Weights of a small transformer language model: rotary positions.
MLP neurons of a small language model. Each row is named by its layer, matrix (gate and up: input weights) and neuron, and shows model dimensions 0-169. Each number is 500 + 40 x the weight over its row's rms, rounded and kept within 0 to 999. Numbers have three digits each. A neuron's up and down rows have the sign that makes its largest values positive.
A block is one neuron, or neurons of one layer that tend to fire together. Before each block is what it responds to, as a language model described it from the Wikipedia text at the highest values.

Description: Numbers and pipe separators in Wikipedia markdown tables, especially sports stat rows after several cells, such as goals 28, 11, 3; weaker on census prose.
L3.gate22:505490485435507475514570434555445520486548503523533549460468491463484529474535495514482477435531592487482482459451454454427370491489555556479558506492495523484501549523500577464474547515509484534514436575502525548463545474462533521485548489496547470538515508465505501488479456523538549442518495518591494437492515522492445482442459378484588499495520524498495528482463493521507437495542516468478556444488459553477436559483520521505482414481550589472496472469538402566513551482470506446537549505463514495492476470
L3.up22:517506513494526544517540480485499564475567548518485547467450572457476539487540485466531433528565600471485515459504484495436417458520581545495568487481526490439517536471506499527515523455573478585525442559480486537475559505543484498517567543551551442537521532536527486479499509500510541481482496505537472515474511524501491487418444411461575460508518550566499601435452530492495502468518515457473569466518527519514474545504552500488520413463562507541507446463538461561533463419462468459533481485423568554485494499
L3.gate29:598503495473525463601504491458571389562528492504501594499522563453498553516528513519541473517524485499532510472513508519440455421513564519448513506439529552490534551547501522463573532462551492484531520479449504539486439511508477565508463441448529450485477499479502499563388493467448501498498491531442548457560461515536531525544544493542498480481450482475511486570493493535539494484578480546434516501512483447541468472477517487570518492561488532466524474564474593466480541502524530382427537477554439461506533538
L3.up29:553501510477444527546484534440592429558520556524512537511535479499494523516491507508503493561502465539540481525515525457463471499546546444451506494448518524484517458532517504437517539466506496501516454453527478468470509522500489481548483431444527483452448516542495530531490484425543489504470492468411611418467490452607487564522522510507450422513431459478529545606453518521479473511539418500396514495506522491521434512497512532539455482512437569500521390496484498513481549472472535526493532516555486491476473570
L3.gate180:545583422511579481521500484563468451556473481529465549447541428486470467522512542494417479478500502543474493548536495480524506443562476485498546505524497535525542487533511465504435558522510567539534467530507496478467531484523472549477480482488525501517486441528478526538514512443533432478473492501535592511480503541543548528536432614555470412452436423486510516512569501494555514512507435466449557516512495526554495467554522488486496486542571397496580475535546496515494490561467553549428514486476482527488553533
L3.up180:517472497410541484483518573449439491560514521533526515476516499493530451490413449508524517483457564531518488565489526540471491515600509439485477481479511413510502502495478471419436557479485513495535464525476490553432405506508478568465520449454507587504582505486525462479462415474464514543550549499531425425550460539542486499578556501526552458499457491509507480525416572532508491492529519463511549548519494481502563543441554552469609427473540534460409506520460463472521528496507568466511510489591492454520499486
L3.gate312:490475537517518451476535472435454468462450523453523519523481495524495461432506492549526531508477544436413436498510551497522428499487537519411559467521451461465526529573465516474419480491476521485521499510470512470461451547413493504475391534506502481541448537487453491567488541570517541503512503472494516581434453452561483580545429553530503470439459502503482560512516508519577500472556440485415456497469525537539463517505554547537556458483539439395470442472503442524491559473520522467553557519540520499438485525
L3.up312:481436522492576555605545559541495431481557546424540504498600474500469555437529540475485543483575457478445491444484376451541480479514461512498534466526529504496493527494478477478516487521508542447493483534491524460569453470496546494518486400434549401502519481475513486465461506484509519553441577467505501573483436515499456552550492477517453486488475491482414446574479441534504564540537402509542497466516494507495470467498441479489549496463513532494491453515497505510531517529496490505550458419528525461486419493
L3.gate322:568497556455531550505509472504477528511573525438520561498464509508559553566543388468468491516506507549471493463526464475426455492506505561481538544483474528525549481507443515514489469465577498456492471514494474495517499471499566464531424477522497443481484537466481517557425474492455505460491402466508547475476448472498484454549520530431452518443474512523481451535409502464560545448481521563419511536492477516466539556487464498608508486496530549478515443517594498478517457524439543526500456485498413463488535486
L3.up322:538485595479499489469574495468476514541543525448519513506497596452561528543524381506482497575528467526462477469536529442489478534483558473518571458462482515499534514470451544574563506451539540512479497501435513476494493484515564442469433564469423526470490534471521555537444513501484552445480457484552518511474487435514493459510507521401461474467479458506478519529481467468492563522508475507469473497507504564436566476489475472590512458565428553487468554570553505527497482466414569428517470544503448482490444503
L3.gate361:498531508417518464549527545483481552562491500471486597478530469478558420563435475533525576494516502506536402484535487455406476463528507461446604493481539504497443508534499487471429566515552488503558466534436475586484552509536569534471483529454472542522443490489465449556439512433505465485518501475431520431509410488536514546532532474519513452466471488527464574449487536528553481523462497527528536484506504543469505479517544576508602440474554469515447469550473528473494580513528442475498511495534518537497486428
L3.up361:485578507495566439588521533462508514533578480532498509449545478535513503538485445517502527578480522457568485471574473475525540485488494462523559474430527529532442491513518531493409541504565484567537538522349451493554545478522552516467500537541466591526469533499467420545442501486523484477425521495501488448550509546550537528480529552453506462500477536508505506506478505497491534564394485449504516495524517587544479514527565522484569461499526473525421514504463534487514491526473498456493539513538515531555460478
L3.gate550:472496444469570529546561574505489533540497480441490544481562473486496499519484485490504439512545496400475478550511524454479526497563497556500529543504631522511551475486515507519486544446508487510485498508457475495472492492432465445490486485513544531456498555496479545497494513471519475515478470521523563491492425542448507514488506516461464514508542508575568499505476611472532491466551454525538541450542504519460515423505442536471546415481479453491430539495463440482528457476541480481500471557487539545475549489
L3.up550:561481508470513482505526446465482513448529472522539547525538479513493455466534499495515486480472584464455504467523504470448477501474509481489544478489550492472532493534435472474471501511567535469560478478480519526430538482541443476547494482472476363523477534496528469630483566537467469581475486498447530490477509520557518545476509567527462491525462459466541490593508487555513533570521489474581476479544519516522480560445458525509487506530550527468431498570496475488486513513500468547468578518552445431548485541
L3.gate657:525481503492504423552563499494500540557491497455550527438528547441553493583569484605419470486531498517486467463537530501503484439489515582513572513479522527517494545544502505525454587458544466501488453471466516540429534502510570503518511483467511521481516570495506500510499477455490464438434515482451580527486461493534461545569530476450552490516489458509498568504441524456478555474459497556436503451500498544458479519528513508507462424509452524494504378520522437491502506453451531575504468500479488453504534499
L3.up657:501521466477526473504543533502461517560439556466520493410575472478477461565525510538443503384580543519478496531459472563468444449539532506484515504425497516505479476496494494498440505507494559498570459511513493527448615507444524443556550456488483509443508508472565541497507548483473507440476578559490516453531504476495544526623530498556482541504438474535456485552426469578559531511517460513529515480490511515485426512471494455493532462471492472484476489526478515441547456516504426433512505479488573442477486432

Description: First word-piece, often a lone capital letter, of names or items in tables and lists, e.g. C(zarni), D(hruv), W(aki); also the –19 in year ranges.
L4.gate440:516547511492565500522501492532523534523538532501577509479484509568541493514543422539557505541491523484503506495486577445432517520499511485504453537406461503486501487512499463444511485447474499474507429493481441513508564507432482506536570489479499471508499500399415523432438489519522474439520471493406475440518440446520472568534481442559533541454494463449465511501418569499473425561432499580536508507498507564507477504464538531521432511534504472503489531536482500479475502534529513477489441424579517544535445450
L4.up440:453608525482511534465497547481474536534494576495519530452491518553551505501495501492486477532546548481435525559486397491444492483475537535542512539459494502547544459505487500506507542462453471446453449467565462519479567507491470472542488444535503429492494518435465529470478507562529435393506464484479494407528490419531506522535456464519510505517477502516534466516532609490484492506504390607579450476457502540487504500436449556539436515576513490549451402531465474461558470445496503472513489467560563446554457477

Description: Leading digit pieces of a split number, mostly "(18" opening lifespan or date ranges after names, also "16", "–17", "2012", score pieces like "4–9".
L2.gate48:499454480495519503499547439527491479546564559536513530496527463500498498532483527571532486515578456517468432541483463500511469465471482538498488495431494455513528481508571454530529568491447456576501456479444529544518526505521561471532462506533476486537503561496458453498564451526429477477524482520552409435435474524439498418530454444515556502503480519543446543579494510571557521468436490502531453481537450477516531504556450537554474536483533532510475484585527556396456479489564435516499539503516495468453531481
L2.up48:470490529460504530477443556474477482502507607523569452480472529471528533531441537534497477454543477530454445473407522509522468477456441449501503520438514433482515507450516515608528564492450510523520413483458500485511487554504546524606455548507538569515606480501517451520552508481533519507498461497564444484454458521436453470517509433542530599541571481489432531483495502544548493481511474534470499484570516493561489482461459509506505447478464449467521498526464480462444457475515578498564570564523503483425508494
L2.gate77:473435501500494454503517519444519525533454513520553499456518506526507499529473476525535477493510479442448489449458475491494490497530508461454506481497502519492452493517518519470482480484490473480493491500479518497433553510497492453456527556481504559499522497502474496550560576541532533503560469468443498512482482536554610532461481446466575586486497472545474553517398488499515521455488474483525544497413492616484595564435574444524487527483546505575452400513505503527468474477550565512523551498549543503537498524
L2.up77:524546553572479511504445469484562439478532542473470506533521469525510495490517500519571497451403525484519407506433483468487552474544497516507472531485456465446409523491507480486421542518462527451469536466508527539493541447460465606457527476390526470567575451462498534464489422471462521535548533505508483471483523478476565489492584523524497440487497528503492447492499493543558465523491512554549502512529484452456418613481486524554436516473469490498471491489424475540402496485493514470505585515523483501473569493
L2.gate111:466539528479509476554521532575499531561520558407502534452532512443504525550490422518458482502540573487496469504451524492507471477464490577536547490479513526473451517530496441604458486461580524489444470513457524512496527504543600441527485509495442489496495540467524480519495535489558516477489531472465586507458422479509505528504488489459521519509520466465478567556446446458512507522534409552475470522420513561437519496520462483533517504475539548486439397567606530493433501486512484501466518541471521463454605530
L2.up111:507532516517497528516509472423550497540496552566528468546515509507506483554544460526488467425484547437558449517495488459452507474540475593457500565505476445451428534441456560527461528531533440537477479461534496547431517510508559529504530501477495445542500525450482542486484465561545487491505522485455517447467482477523418489438485455553539523400439544533405552483540487465527517527436537515434518485520459491465536579501515584460485498428508537508551419519452475485475495467478465575540493529506469526501580503
L2.gate178:421530543534533471555470443475522466541447585509529496460550528501457544473464523506491486472412528458483525450458510598512482541555480464539558541479581490509422517495470538483461599428483458519511422509486534458502538509553466567517484530558508472458570547475591510560503543504599523467507573518534454526584461550511547477497581492503485532421498535494473496454487583483469489508491512530464471547560476455516477456464469476457478518467486492543454537503435605539498448526530453487505537505438463464502550526
L2.up178:487546454519592488543546455452529503486552439453474531446497521550489501528526515491499503513467470535499511508501510521530566460580496482483477498468500515479495474469502435536525529443556549573433467465554523516487432525534459484534487518563435521504485567488521544538483546535488536492488455445522464543501496557478511467528498450478414552503479551523445475475429437489482572469494528465484443506484494516482508410516493436456483553535540420467494466531533503542507457537462540452549491484447511532460432540
L2.gate240:435539506505482529510489474503460514512433422599425473523488528507495516499528501514524463454485488484509496490456462545475464505450448537574555554446593484465527483478468461460470526426493511412461515516467565570484531471499529501513491482524479515436461495501607493534552497511516509505528489550496525521520509498459521543514527445444468500500560546489516429502553521515455519592497505468487473539473539478499453502519490441456564450476481498524472520483517543488444495542432490543534542531567502482461525485
L2.up240:503479505493515458505558487500561504595501557473453554426469487474499489546516475468543526629443519426424505443487588416508478470498527378530566480510505543439526510515501453471566517522503536518559545550501509497439480488574456449559481511515490553566475468485495538508486543514490496461589438456529581470448483531551530529533496521445533494489514523487552520493483429469594570452477511513516468514501555443469489550507524466538518491556513503431445460494527589531484477554486501474514460572530548439433430506
L2.gate241:519407472494529485467530491500467500505486490595475558533551532485542467469532437539468468539520518526535446486452512559474540511473539606537445505394553472472453528443566453492423520474506445487505442530570526514498546528471510495504511528474506476505492565525461463444488444512421525492520502550464494522506502533513556487516446529531556530405512551510519581540428443551449474516424483468533434474432542496481476474496478528530499518574474579532437517505514539498478449510522422537479523486508507508430495511
L2.up241:507462495458522537444515431491458517519530509550476528495467533453514483502515523492521546485471450512553484505497409497511473431522409545504466537501471514508549527499465524527524538523490471533526499482487482497512528533485531491562461544549518509515530517543517520475489539577568424491512454459493399422479420537558565496539469499559501503556457546601438479518538479502487551516513451470437534515488488483478481519499414478517523589446498509553498457531467534470513505419510492560475526438473476443462469464
L2.gate410:485517500497510500545504520520499529459518556516498529464504535529478566565480390529497493589559525491441507476510470515518484454473401523459592533558496487479466491465565482518506543509527506523519534471432548460459453467506507443515527486552511450570577539464546546509487498486642477508519446466548522475510452528540523486456495487524451490576529468472504494498516466464523539547455452458425520528482512534473429447486408416523532474470449484537428398509522517487501480408467496541565500507540523428484505524
L2.up410:453420530558554510520549477482513502514446484534466545525528469325529486486462471521499549474470502473473547486519556522462456407487500573422486423467543492511486514480523483534453441540500420522502529490493467491542546406472538480523481535493542595498415462490516454474452530505460567500505491540523484484442448548513459583495498513485504532454426499505585530517423509502534447509540544581595451537497496503533379501552543516451504527505463468474459394502491614470482543480497418523470564552486499504562497481
L2.gate703:464602445566556498493459522524507593551478521523506570487473534424517526564508476498507526488546463488373501510524530530436528546449487563483485486421545488491452462525546559475533524488452488508500515452474521516458503451524540475490556516504549532563465536447524496495496484491532489401409587452433485452536437474494466596450461532446479531509446438477518527454432545529476469474420480537469483461441538529477495533509515463569522513460465541530471448488585530544500477434510458437492489546503478431504515548
L2.up703:537498481511432536514470565463541520491497589455517520436462530499515530442433525514517494536472502499441514480496544451509486526460480570489526506531517508475560522480529459576477454507486467501464511495431490500533439456490441453465555488565478506481490475423467485588506507474552467467435405469494501476457486448490528489489502483478484533483512472550458470458534519524517468473360495500472480550568506488507402510501479557582531441447535504518440532500508477496461481453510533463535508556469552456553543518

Description: Numeric cells in pipe- or semicolon-delimited sports statistics tables, especially later columns such as goals-for, totals and points, e.g. 16, 103, 128.
L2.gate45:476465548445467470524539482478474549423486476460468507485553482501515533527506471544471429501562478531401446464476468489525460511462522511511383519424595477492481469518593522441479430458560495438543461528549494486451554480544540454554494538462456482562441530476498477496476452433413547498453484556469515532519485589524466503513450567496522504545519475534586540521415562557496533601521513583564507479452559492491498489480469548501452495534503581498473518523536533526478459548537470525490470467513486487506507528
L2.up45:578490478486553487421436499471465479506463570449540503460505458480507480535519548492492487519503487499446449530460535513496462527488380441527462481539563421497434488449498562408460524536435467495504495517508547514478460522490457495485503424393532543510438489530603435544555470485504533488492519539445472496471483513445471540499558510495500529496497503551512394538512536592506519554518483477533488512434653528478513521500417474523511491504487516545478512509418550530479508466520475511477511535487440500472517476
L2.gate60:445504509468555446504497513488522488445502509489494471545531490444491462497431410566565576512589465472497530516464493492577489570488530547506512457520547440529508458446551470486509475507524453576526490548476486455417475553508546441494491501546434530445516527460499442525467506507465530572517468488504445448505456588455455512533423483521488500446483478518540509544569422465558491497508470553512462485505565538502530515486434515507489499531471469469462471589483471447470480553531506522445483505588479499516532492
L2.up60:518444518494489565522498539448504475501545531531528530512477531498508453536567539461490442451493438521504454488494491567388508469465463449498439414496440478491503466511509584534495586553430516452525465508515520559528471492487437483483586526419520521557500554525482445430543443518500500471511536554501468560464504457492480490532487581456502452440468498519503505528460524509502459491485558445539465477485521474510485518484517507465525543505468500499458458479408537509492520475497521570562519532498431526511448440
L2.gate268:575461472523506468505525548517462502525542519362462508557442453531551388581461511554486569478465473532517449516488545490418541452471503549532483484476477468527461505511484618447545583565550491474534477516540446484504542482558539495519438503453527511556534525385512455465469454500540466549494485487489577524480501475470442534487475544543441460508534511464489503460544529533512538547517522580450504501487491549493516461525538522519451478546440429464486476561488503492454572515564483429444506530391470511454499489
L2.up268:563542434465489479552552461488522507394490511417552457452514403446521484555515425574483536473560466476451525495476512472456473489526496478513548489509468525542480510532468442468541465503421518502524518505499533483412511481444483567543516570485511408465551496497518494468468489563500536507499410514530568529420504519376520473473478470442545477520481437518489533499486491446479484491507469573592478446537464521509561447520537491487548462532475495530425502508472424484481445488571512562472454501491505491501495488
L2.gate284:528536533481498494445446433534457543480561525420509517543534492501515399612475506547490565486553499498522458559531434484487530470480563526507501508471486522505507422479542561463479518459449477437542478563498479494497542520514464479506459518538520549497497526457482458461507539510530496521437480491492457521539519609470477586441536524527515489442471439536512585474460521579665458444538524609517488462545502492514569467455500620572428511490506526506477527527441546529471524561533443529540505518537468515501533493
L2.up284:595546516519498499600549576498479522499466540427559474535481506598497537478579486470516538478466515549489450454465539496478493523509511426515469455507396603524438494509485539538582483386449484534449488466500560557497558472512457497501484457465491482559467499422518611510514486503460446419459481515453467498402485447443472470488534429505527447517486527484527451589498507577550507496533488568481478450472488512496453498513532523436448479486469471535595485554466500429473507517487459451494467484450507430505504460
L2.gate340:554492489450452503492503534443492557572460510450539483555480520455569459477418500544517470530473499492494413507493528461500552575444453492544528523432524546526444518488459560480399514539542518534590500591448450512477482529490465469527476477451493487493468568492465519460522513497509574497425511510453529462514517484561467422491462576521479532476554466516462497470505538475490490514488493580423513491533513523443534491444521544563488515423440487478410510472538468455470540520517546519567466539549503464485574543
L2.up340:526527568460429449490486504500457498507474515468571462575449519465556430493472513535520542535447541549528417477514558455489539517423490471540444514438541472481513502508500555482437439576518540529483471557386528562513507532517527473502477488472488523488487554497545517463546531544443557470410483498512461512496529436491487517529489524548416482511543471530454513502524469490463493500488513487509483488587525548561472499425459465441474494476437499455468497476527503458457527534562500486489485463488485525493515530
L2.gate447:542478489503493497479489588493498506511482540515467560480550552502493474532432475524468507497492582552533484488493538542552484439520517527501442498465556528497464467501465564536438484430449486475487523447505555512524480547477497530489516524526468471542510596444499454519491396473552412490516439500445486395484510503524531541531496546457492495452482575428527515524451543563531487528475442586534513493513487514512501518527514576482459538540547488544518517530448517477505483548572472487450553492466567423563499466
L2.up447:547487487481475517611533529474478564500467524462498471505510451506430506535558467528503436527567495521476474504457465418513472531479602436500499511504457498475526592555445462522537549461513554508514431510473481538534428451407491507474482485461486482449511428484437554512508528434504568461466559534520529507476462563504454509484499508512500491491507447535431479464528455465548541481515514522515527463486530535458473473487527494531577466498453500454493474473518455528494527452525582415495485487487476530506481478
L2.gate660:519441541489559474509437439487453455572484500463508475512502532574554489543532486490478528465444513480512487503491508466564446474568518457492464506521497505482502503514522524468477585530476474482495462568559518563481475494566445456518492433442496525469592506497451516428546511512551518473435493426476472517489445531545577546510531512524555544511464512522479483514463611537545517433522465514430462541475505592517572471403493511476449549511508476500522413539442562493497528511495486520466539502540502484494535461
L2.up660:545480491468458454503479498464489483536507442444492501448486518456536497515459441515468431591640512579436551467537535537478481530512545447510508486513509526499514558482529481475456512483513503473529508467444479527506471519475519521439516506460537518453496501550485515494525554536525545466475529521529481495549548454477421480506499447483559518504524528568502591476478490576513538539564523491476478438554417433474537482508566547485558506487529509539467572453437465600526508473522575522520426509559529557488510531
L2.gate708:556466499467460488442529546488484488573574533450483504480454445465487490551502471583540532532473461488519471519518486456465472545504492453518487418517540490560535498470471459524480485521543502465542510502552498447542418471512498462565482502547483485476460541442461437450504544557572520518484484565487535496454467561529491465517502540515547529361433531543492446470467498525523473496490473616500512506507590564496528497433534533515439538561507504544498405539506531498453511521583468491475514509525484512504517435
L2.up708:516549568526498478504524513516519469533516553574496503466493505485449483502579498576498461496530516464433481481508458494484456502457553459558473465460512602496548437478541497381456466510510487511526506454462525507513527495512509487515487485506453448536488502463403630521516481571525498425513499524478499551474445507562499499519490543516545559459512531523483512598505525548515507514589455557544480440444536530471506440544530559520546489524503515507528470479514573471463532518481447533448429522534543523512515480

Description: Mainly the "–19" piece that opens the death year in parenthesized lifespans, as in (1840–1924) or (1895–1974), plus other range ends and mid-number digits such as c. 1533–36 and 39.996.
L3.gate65:495521528460584488502569486453450536521498531523458541476489551437481518492527495550461461535497455495573488476446525573526530471494475599506493552532548495460500500477600462544522542470527435513449488483434506524487530489503541542495504546490493509552506511445542532492501506555490554457494416496444462523511466518432489530530524438495507487540611462514426611485471527494401559543417561496500484492587482455525513464551465511546480472481541505483443541542506516483439536473562447486536476471543517535465541534
L3.up65:504552540490496490560484498510514472545494521455565527522490483483483513437443475560506436473515463577593472479503510516502412564521469518490460512523507470496539428565479488585498472542529538473461432457471511532477460524501508544473547452503566494513558472547486474531552514463492543488477483433462480496506487483463423460568460470488504414511437453523527600513462525495522459530465492484436536549436451520574473482471519414488504455498500534448450481457507487508466563516517486559489407542514538473471497578
L3.gate292:489518510543471529533564527518508485535463480517540508535555498502485480477474426486467459516497548502538511468463554517549516468500497482508539519445551496422437444498528454530537515508564472458514489461424576482577479533518498472523478564512415514464525560514518553553464490483475571431539569506502520511510441534430496537480564447513539506514524439473424459472473488483525457588554465471496468505549566505499452526486435513436481540522560517458507524490508474451459548516526512545538575458401526489498563491
L3.up292:430498490546455528500610543551454497547497477539468528479511445542477463513544503491429462503542494496581495491445582433540452516512417438525574515494586466424487463473546493514577540512555511473554518486478533527546514497521549485476484582501454484500531522549487466561472502528519494485512523535474495520490490527523519522508482512488538434548498479497504517512489519458509435535549448533539489392547493415566484462490503512430449538492534493506523536529556434524474498499426484620522469519450481523496505511
L3.gate387:436525529520513496536491485511481477467567522517459488480491527451467553553484509546500516506553459479460481476487466516496525525482465533478393567471460515475520478459548433518509603530514395560541541452440448471517553511536561515578498557518462514477493485434510517517482509539485508505401495481491431454482494494536440463475528464523498497534526529511409513570513496519442498437420517563551442502617444451502422475516462538488510503439521509512469496491541587419441467418463493456453479425495486483470521472
L3.up387:481435480519596455489464558508505488531468448510419513473514458455487534502477496522495509480494463489441481491482489437475479531490497574426484549501475564554476540446485457496475473498550397483571564447494497552587476547517605464587520477500441497457482494396501476478469467480454499467462501476598529442542483489576520455540547511548536486457512572535439440504538454577537459491505513571466488497578482492509454514517406520561519506469444494484441439518561492407534466481511471408486495424476530522596633448
L3.gate392:507517532469471485534519556493451552547546569484510515422516534557492506549505481507481464443518537516519476467479498499451441568518541501518534483464513534536467507467464498536442508476572506463517477462511512556477534495508586545505511511487509530535494563530517567483481543452486554485409603506453592445550452503505476505430511459473545507502544489530446571520448543484473561511493447516404562495497524486518538477528490469515465501571500531449533508525530521519492437559515544473552484492490513536519538509
L3.up392:495569489505472450467484544545436507587434534508506525450553499530550556497490546514403474492517580565482501477419454532462447526538482447551488493539496529558463512446474530523392507478509508471478460488511486484515534526451545554460541498462459545526518529512526573500552486451518511450493575512508596405538508500519454478497539490521546482533518505484488522510398524550530537478460471605449503585490465502552536493532457545550470530551525545496497521528494521481474511477518525493563439523490546473447552493
L3.gate455:507502526456435478491487502479433527544471538476505537481551515495540537500508429562466459479484480510426502464512518545471488491506500460466543507486454496456425485471480458481481541539468546451559498509568500519566513508526527545536563506441500445587467511515484535436442471527547506489440530515479482499537466428473514509506498478471496453479525506446551576521443474473547552511518480514447482526583560467507509582470398564510494449548519532473451519551558495428464518516472475484561461437539490496496524447
L3.up455:493491532429455505510505528466430559565476554491499497448507513530562533500502407505488431483498468532479484463498526497459480474515492478492554488505432510446459501453483459501474563507527533485561489511570504476551525532548559522538554489435463477557466489506487545475443463519528510532455509546504504505516452476462485466506510460500512457474538517430522558521466472459568535491512476517445497509569577459518494540467390510462500434554533512493467528589544498433428496522505522476566469491489517499456533463
L3.gate601:459442515498474559421460528521514533564441488514501491497523573496523455475516473518454484492492477525504485537420506488473520432462417592481472490534556456415446416519537453494467438469471508540478474531498486524502456481414493451505402493567457516520457494464540448569493475489508517549563440597447596454509485530518426501468517468515481489492506485506565518433426493533518572509434546453491464475476498542461504493526416531531480550441502466528430504501494505515418523412567434511484467558506551491446535468
L3.up601:504492554496523530482519511474485466435627522495448464460505466533567485514505487531552515516562494533503463545492482529483487587463522433507474477449386437512485522537519399510579540440507461523545468542507455503502487538499543534540533505529400454446451532469535452501524519540439512511452469464563487552466531488483496498486475505505525414497497540505463540569455431547497487432494480532551495526535501441495518496440564516511570498508487539526503485487472561472489380552467471457551481449542510539491475540
L3.gate684:510499503479512432456513445496516461545491477511463494474476522459505500518507479449516504558453470522474532538526451482443508453504476510502498527499490489568529522440523449498479506535600443537534496532450417482502592547549488524554543456518473476514481537413587543516501549518476538468489485552459502527497494472479482499534553478569504482561493457535526412479551371479455555469469517498485492514507490440494525550466467487534500488460530563480537526471508522491501506491493446525486518440532493535505517518
L3.up684:444619520540472554462511485580454445503479535494445549543492478480444529530503469381502458464539495437457516472479522498558448457501494499439499502513472505489507518491501392571502549463494471491479474484517498488529522466496580490450549584527484514493490499534522486521443537525466493545515577493554479483473432457506521549544540445445492513489488533549514528566552465513511488456445525545550459595480493447502439531512458477430482499527534556443533454580521487487531560491490513464450496532458499511550473537
L3.gate766:517552507506512542488562530531427464536538532336540507519522470473511508552524456554498450453515530415468491487497482479447510502451538524524570561471451529503514505491441550470430550461586439467519472481495531465480539503533531547498570485437500569536474517486469521502474522478479466514484491540509529447559489517447452463525541491527516468451547472483480501505476503494477509481499474563485506478512490517467473517495419550532446460535509504538504426576527458452521548515503487521502472450513498463499517446
L3.up766:484457504373497566517453606506459489520543525451534478474498485545567515476462434486480499482557512515482427505456542486409521494443484495477506520511479470478478511466432541522435480510484496460547448480499489495481496597463517526505555497487441471534477531490572437465537519489549509515456470495463498442500440482441462467547523506556524414453532453457467456406486531479464533518404438546519517450548511444450461457502418541519489483500517474497477526592482518496543524457443509492542515480475536471447456458

Description: Small numbers filling a cell in pipe- or semicolon-delimited statistics tables: sports stats, league standings, election results, e.g. | 11 |, ; 4.
L4.gate346:573517486443592488488485486514514492505485521394532540458503507503589469532531468522490459497552483514492485496484531435524487490464642488472510446459469493504529485513404553501495423444475498448474413496492509477507457502519494514504441462558531391533463574450438499489449449448459531466498487494498525454510469459363478494467432553493491452557527446544542493545440452587540519483536485519472469480479482509521541479452450481509514443505498546490533492558493498411525531498527526441525488564433473473491501467
L4.up346:595489518459514494472466472467527513497523535462542526494523409445528520555455504517488497546547436490559446545531558410478542474552576504450531501429527505540518568508482575546495472444480515457604402534513452462579507545521516479535513551507493463451517606430463446466514524475481508499450444514497524501476469523479508571511479559523451451527471418490525480532464535527538477496538461537524499431494526487494482512463497556483534507510431536492510483521509446465553469477489527494506497572486483445456511495